config.toml
n_layer = 10
d_model = 160
n_head = 2
n_kv_head = 2
head_dim = 64
d_mlp = 448
vocab_size = 8192
activation = "geglu"
norm = "rmsnorm"
norm_place = "pre"
norm_eps = 1e-05
positions = "rope"
rope_base = 10000.0
rope_fraction = 1.0
qk_norm = false
attn_scale = 0.125
bias = "none"
tie_embeddings = false
parallel_block = false
init = "uniform"
init_std_qkv = 0.031
init_std_o = 0.0
init_std_up = 0.031
init_std_down = 0.0
optimizer = "adam_variant"
lr = 0.00267
lr_mult_qkv = 0.5
beta1 = 0.9
beta2 = 0.98
lr_head = 0.00773
grad_clip = 2.0
warmup_steps = 244
schedule = "cos"
final_lr_fraction = 0.0
batch_tokens = 65536
seq_len = 512
doc_mask = false
train_tokens = 338800000
steps = 5170
dataset = "wikipedia_en"
MLP neurons of a small language model. Each row is named by its layer, matrix (gate and up: input weights) and neuron, and shows model dimensions 80-143. Each number is 128 + 32 x the weight over its row's rms, rounded and kept within 0 to 255. A neuron's up and down rows have the sign that makes its largest values positive.
Before each neuron's rows, "fires on" lists the tokens most often at its 100 highest values on Wikipedia text that the model never trained on.

fires on: " (", " 18", " w", " military", " rel"
L4.gate70 [191 116 179 106 125 100 168 147 176 157  99 111 117 178 108  92 156 146 110  93 139 116  92 127 120 148 154 147 183 158  66 143 129 155 163 144 139 158  94  85 114 185  88 124 122 108  85 136 123 111 132 101 146  98 164 117 160 146 212 160 195 160 117 131]
L4.up70 [136 133 130  78 149 129 190 134 120 132  91  95 144  51 106 171  91 146 101  71 125 150 133 120 190 119  85 109  86 132 184 136 178 202  83 151 132 158  98 155 111 169 105 145  73 157 119 157 115  78 106 142  94 130 113 103 136 156 191 178 128  72 161 134]

fires on: " it", ")", "inc", " |"
L3.gate205 [141 152 138 197  93  76 158 126 183  91 155 128 113 162 100 122 174 142 103 191 187 126 157 173 143 156 185 151  69 147 144 123 149 110  99 127 115 119  54  83 128 118  75  98 145 110 148 223 140 104  98 123 127 168 192  72 116 117 128 155 146 183 126 107]
L3.up205 [143  85 134 137 107 116 121 129 125 153 127 153  80 144 143  62 139 140 171 152  96 119 151 146 121 123 164 193 126 161  92 100 109 196 167 155  99  88  83 122 136 179 140 157 138 211 110 142 169 135 111 146 126 139 121  58 179 135 100 102 129  93 125 114]

fires on: "-", " she", " an", "\n\n", " D", "ra"
L4.gate92 [152 136 140 146 183 192 166 187 121  91 162 213 111 116 134  94 165 102 178 131 141 141 160 109 158 160 123 204 120 148 118 190  64 101 176 127 102  96 107 115 110 106  84 101 119 156 115 163 102 147 125 107 147 190 119  82 109 114 140 152  80 125 116 114]
L4.up92 [105 112 143 138 118 176 135 123 151 116 130 154 105 124 173 105  69 126 140  88 107 127 105 153 117 199  99 122 163 148 122 155 102 176 172 107 130 129 124 139 127 169 150 121 150 206 123 162 103 163 128  82 163 131 166  99 101  82 123 166  54  78 141 113]

fires on: " (", " two", " three", " comp"
L3.gate284 [ 69 134 130 130 176 142 117 114 167 114 155 118 147 109 151 156 111  87 123 144 142 158 139 149 145 201 131 119 169  89  86 129 112 140 105 106  88  60  94  97 114 153 147 122 158 156  98 105 140 109 146 116 154 110 127 103 178 123  62  87 123 186 127 175]
L3.up284 [157 185 131 134 175 142 168 183 149 121  89 121 130 210 124 135 126 120 140 185 104 146 106 133  99 147  74 115 140  50 133 133 112 112  72 107 224 126  62 133 156 146 131 145 101 145 146 146 144 169 112  78 148 101  89  85 113 107  54 158 146 123  92 154]

fires on: " before", "After", " After", " later", "When", "During"
L3.gate359 [129 142 150 143 128 129 126  67 190 117 151  66 145  96  90 124 112 135 108 171 118  84  85 120 100 159 101  90 115 152  94 116 103 106  73 141 127 146 155 111  79 193 199  59 118 175 131  71 158  84 132 145 113 139 160  56  94  73 134  99 129 184 123 153]
L3.up359 [132 172 113 158  82 100 171  87 128 121 111  69 148 174  57  89  77 139 167 100  95  75 158 150  96  91 106 115 149 131 153 125 141 139 134 142 112 154 153 147 109 102 119 142 167 159 128 120 122 141 133 110  96 255 118 133 128 133 120 149 122 139 125  73]

fires on: "ed", " 1", " 12", " 2"
L3.gate108 [125 115  75 144 145 128 106 170 154 173 168  68 132  95 157 190 168  89 122 123  66  66 101 160 175 128 142 115 191  73 119 115 155 155  84  94 109 111 136 169 126 112  50 101  97 174  65 119 118 144 147 137 157 137  92 148 143 118 105 123 108 119 125 125]
L3.up108 [100 152  94  67 129 162 110 146 162  80 147 124 141 138 127 170 107 123 162 115  87 109 140 182 174 120 177 128 114  82 170 108 167 105 157 104 145 140 154 108 121 130  53 112 126  69 128 134 104 132 102 148 148 119  87 169 162 115 114 136 123 125 116 122]

fires on: "′", ".", " sc", " f", " cor", " can"
L3.gate297 [123 159 108 204 175 121  64 133 112 152  99 121 134 137 104 158 152 109 154 206 160 147 113 105 193 107 116 137 137 183  58 149 118  84  80 147 151 112 100 110 164  91 188 104 117 139  98 112 120 161  85 132 114 114 138 104 109 160 152 119 106 168  58 129]
L3.up297 [169 140 165 185 115 158 127 140 149 145 165 166  72 131 172 126 197  77 164 163 127 121 104 175 138 153 119  30 112 145 126 160  61  61  98 122 151 168 110 146  80  48 162  98 136 159 133 165 146 164 129  66 155 131 107 143  76 154 140 183 155 156  89 141]

fires on: " into", " from", "re", "em", " May", "\n"
L3.gate79 [117 169  69 177  84  89 158 123 159 132  89 100  76 157  56 112  86 105 152 120 138 118 127 140 208 140 124 165 157  92 148 169 170 131 141 129 163  73 117 131 162 129 132 144 132 101 129 124 162 197 152 117  99 179 171 110 123 136 161 206 126 163 165 115]
L3.up79 [156  95 138 167 109 112 160 155 144 120 129 105  88 149 163 153 117 120 134 161 104 117 152 130 191  83 191 155 111 106  76 154 110 118 133 144 119  74 162 141  89 128 146 104 154 126 181 109 159 186 161 112 177 174 117 128  83 130 118  75  41 148 114 123]

fires on: " for", " election", " to", " |"
L3.gate234 [132 108 133 125 160 117 146 114 142 158 149  81 131 111 133 115 154 116 141 138 104  94 115 130  81 117 148 124 103 178 122 105  77  99 120 117  91  98 191  95  93 137 128 141 109 125 110  88 127 102 122 175 104  92 122  70 223 124 130 169 173 113 113 150]
L3.up234 [180  96 130 171 111 114 124 195 126 171  81 114  67 130 131 100 135 131 106 115 137  70 142  88 128 136 182 113 169 141 116 110  73 113 165 122 119 111 154  91 106  96 169 105 150 115 111 108 139 131 106  89 114 100 142 153 206  90  78 160 152 121 162 143]

fires on: " of", "\n", " '", " be", " into"
L3.gate366 [123 143 154 102 140  56 128 120 151 172 160  45 146 173 128 154 167 159 146 178 186 153 139 153 147 129 176 127 125 168 134 121 162 103 103 130  68 185 105  89 154 153 127  86 121 108 163 148 106 100 126 162  78  52 185 171 137 134 138 166  81 139 142 152]
L3.up366 [154 162 116 144  83 111 204 126 141 117 143 124 124  26 116  90 144 135 114 182 160 131 160 112 138 171 111 175 120 153 158 125 159 105 174 138 146 112 118 164 160 136 138 149  91  71  88  88 149 119 186  96 124 135 174 155 113 137 166 113 160 108 150 114]

fires on: "%", "T", " that", " Act", " River"
L4.gate140 [119 159 105 160 128  64 108 145  81 141 174 139 116 116  80  81  84  64 136 100 109 119 138 117 104 118 136 110 194 179 145  96  62 105 155 167  55 126 131  92 107  93 121 137 126 113 152 145 151 148  97 132  68 130 154 125 153  74 158  45 161 141  68 135]
L4.up140 [107 136 148  98  92 115 140 129  83 106 173 138 140 124 125 154 113 116 112 129 107 102 188 124 139 175  76 122 189 138 146 128 148  79 138 124 129 156 115 207 155 116 111 113 136 132 139  70 149 156 138 125 127 102 145  78 168  96 177 105 143  83  66  84]

fires on: "\n", " Fin", "$", " day"
L3.gate402 [125  93  75 116  85 117 169  83 130 134 128 102 168  99 125 105  69  95 169 135  92  73 128 105 160 113 174 122 142 116  91 173  94 128 106 103 108 112 140 107 143 199  93 132 115 131  84  73 101  76 112 196 141 144 146 119 125  87 165 143 159 173 127  84]
L3.up402 [106 175 138 132 169 143 196  75 129 139 173 122 114 126 107 125 130 133  82  92 147 169 165 170  87 108  96 118  84 139  55 139 120  88 133 102 151 117 108  94 182 164 108 169 147 100 143 141  94 129 100 197  74 158 124  96 147 135 175 106 119 169 199 103]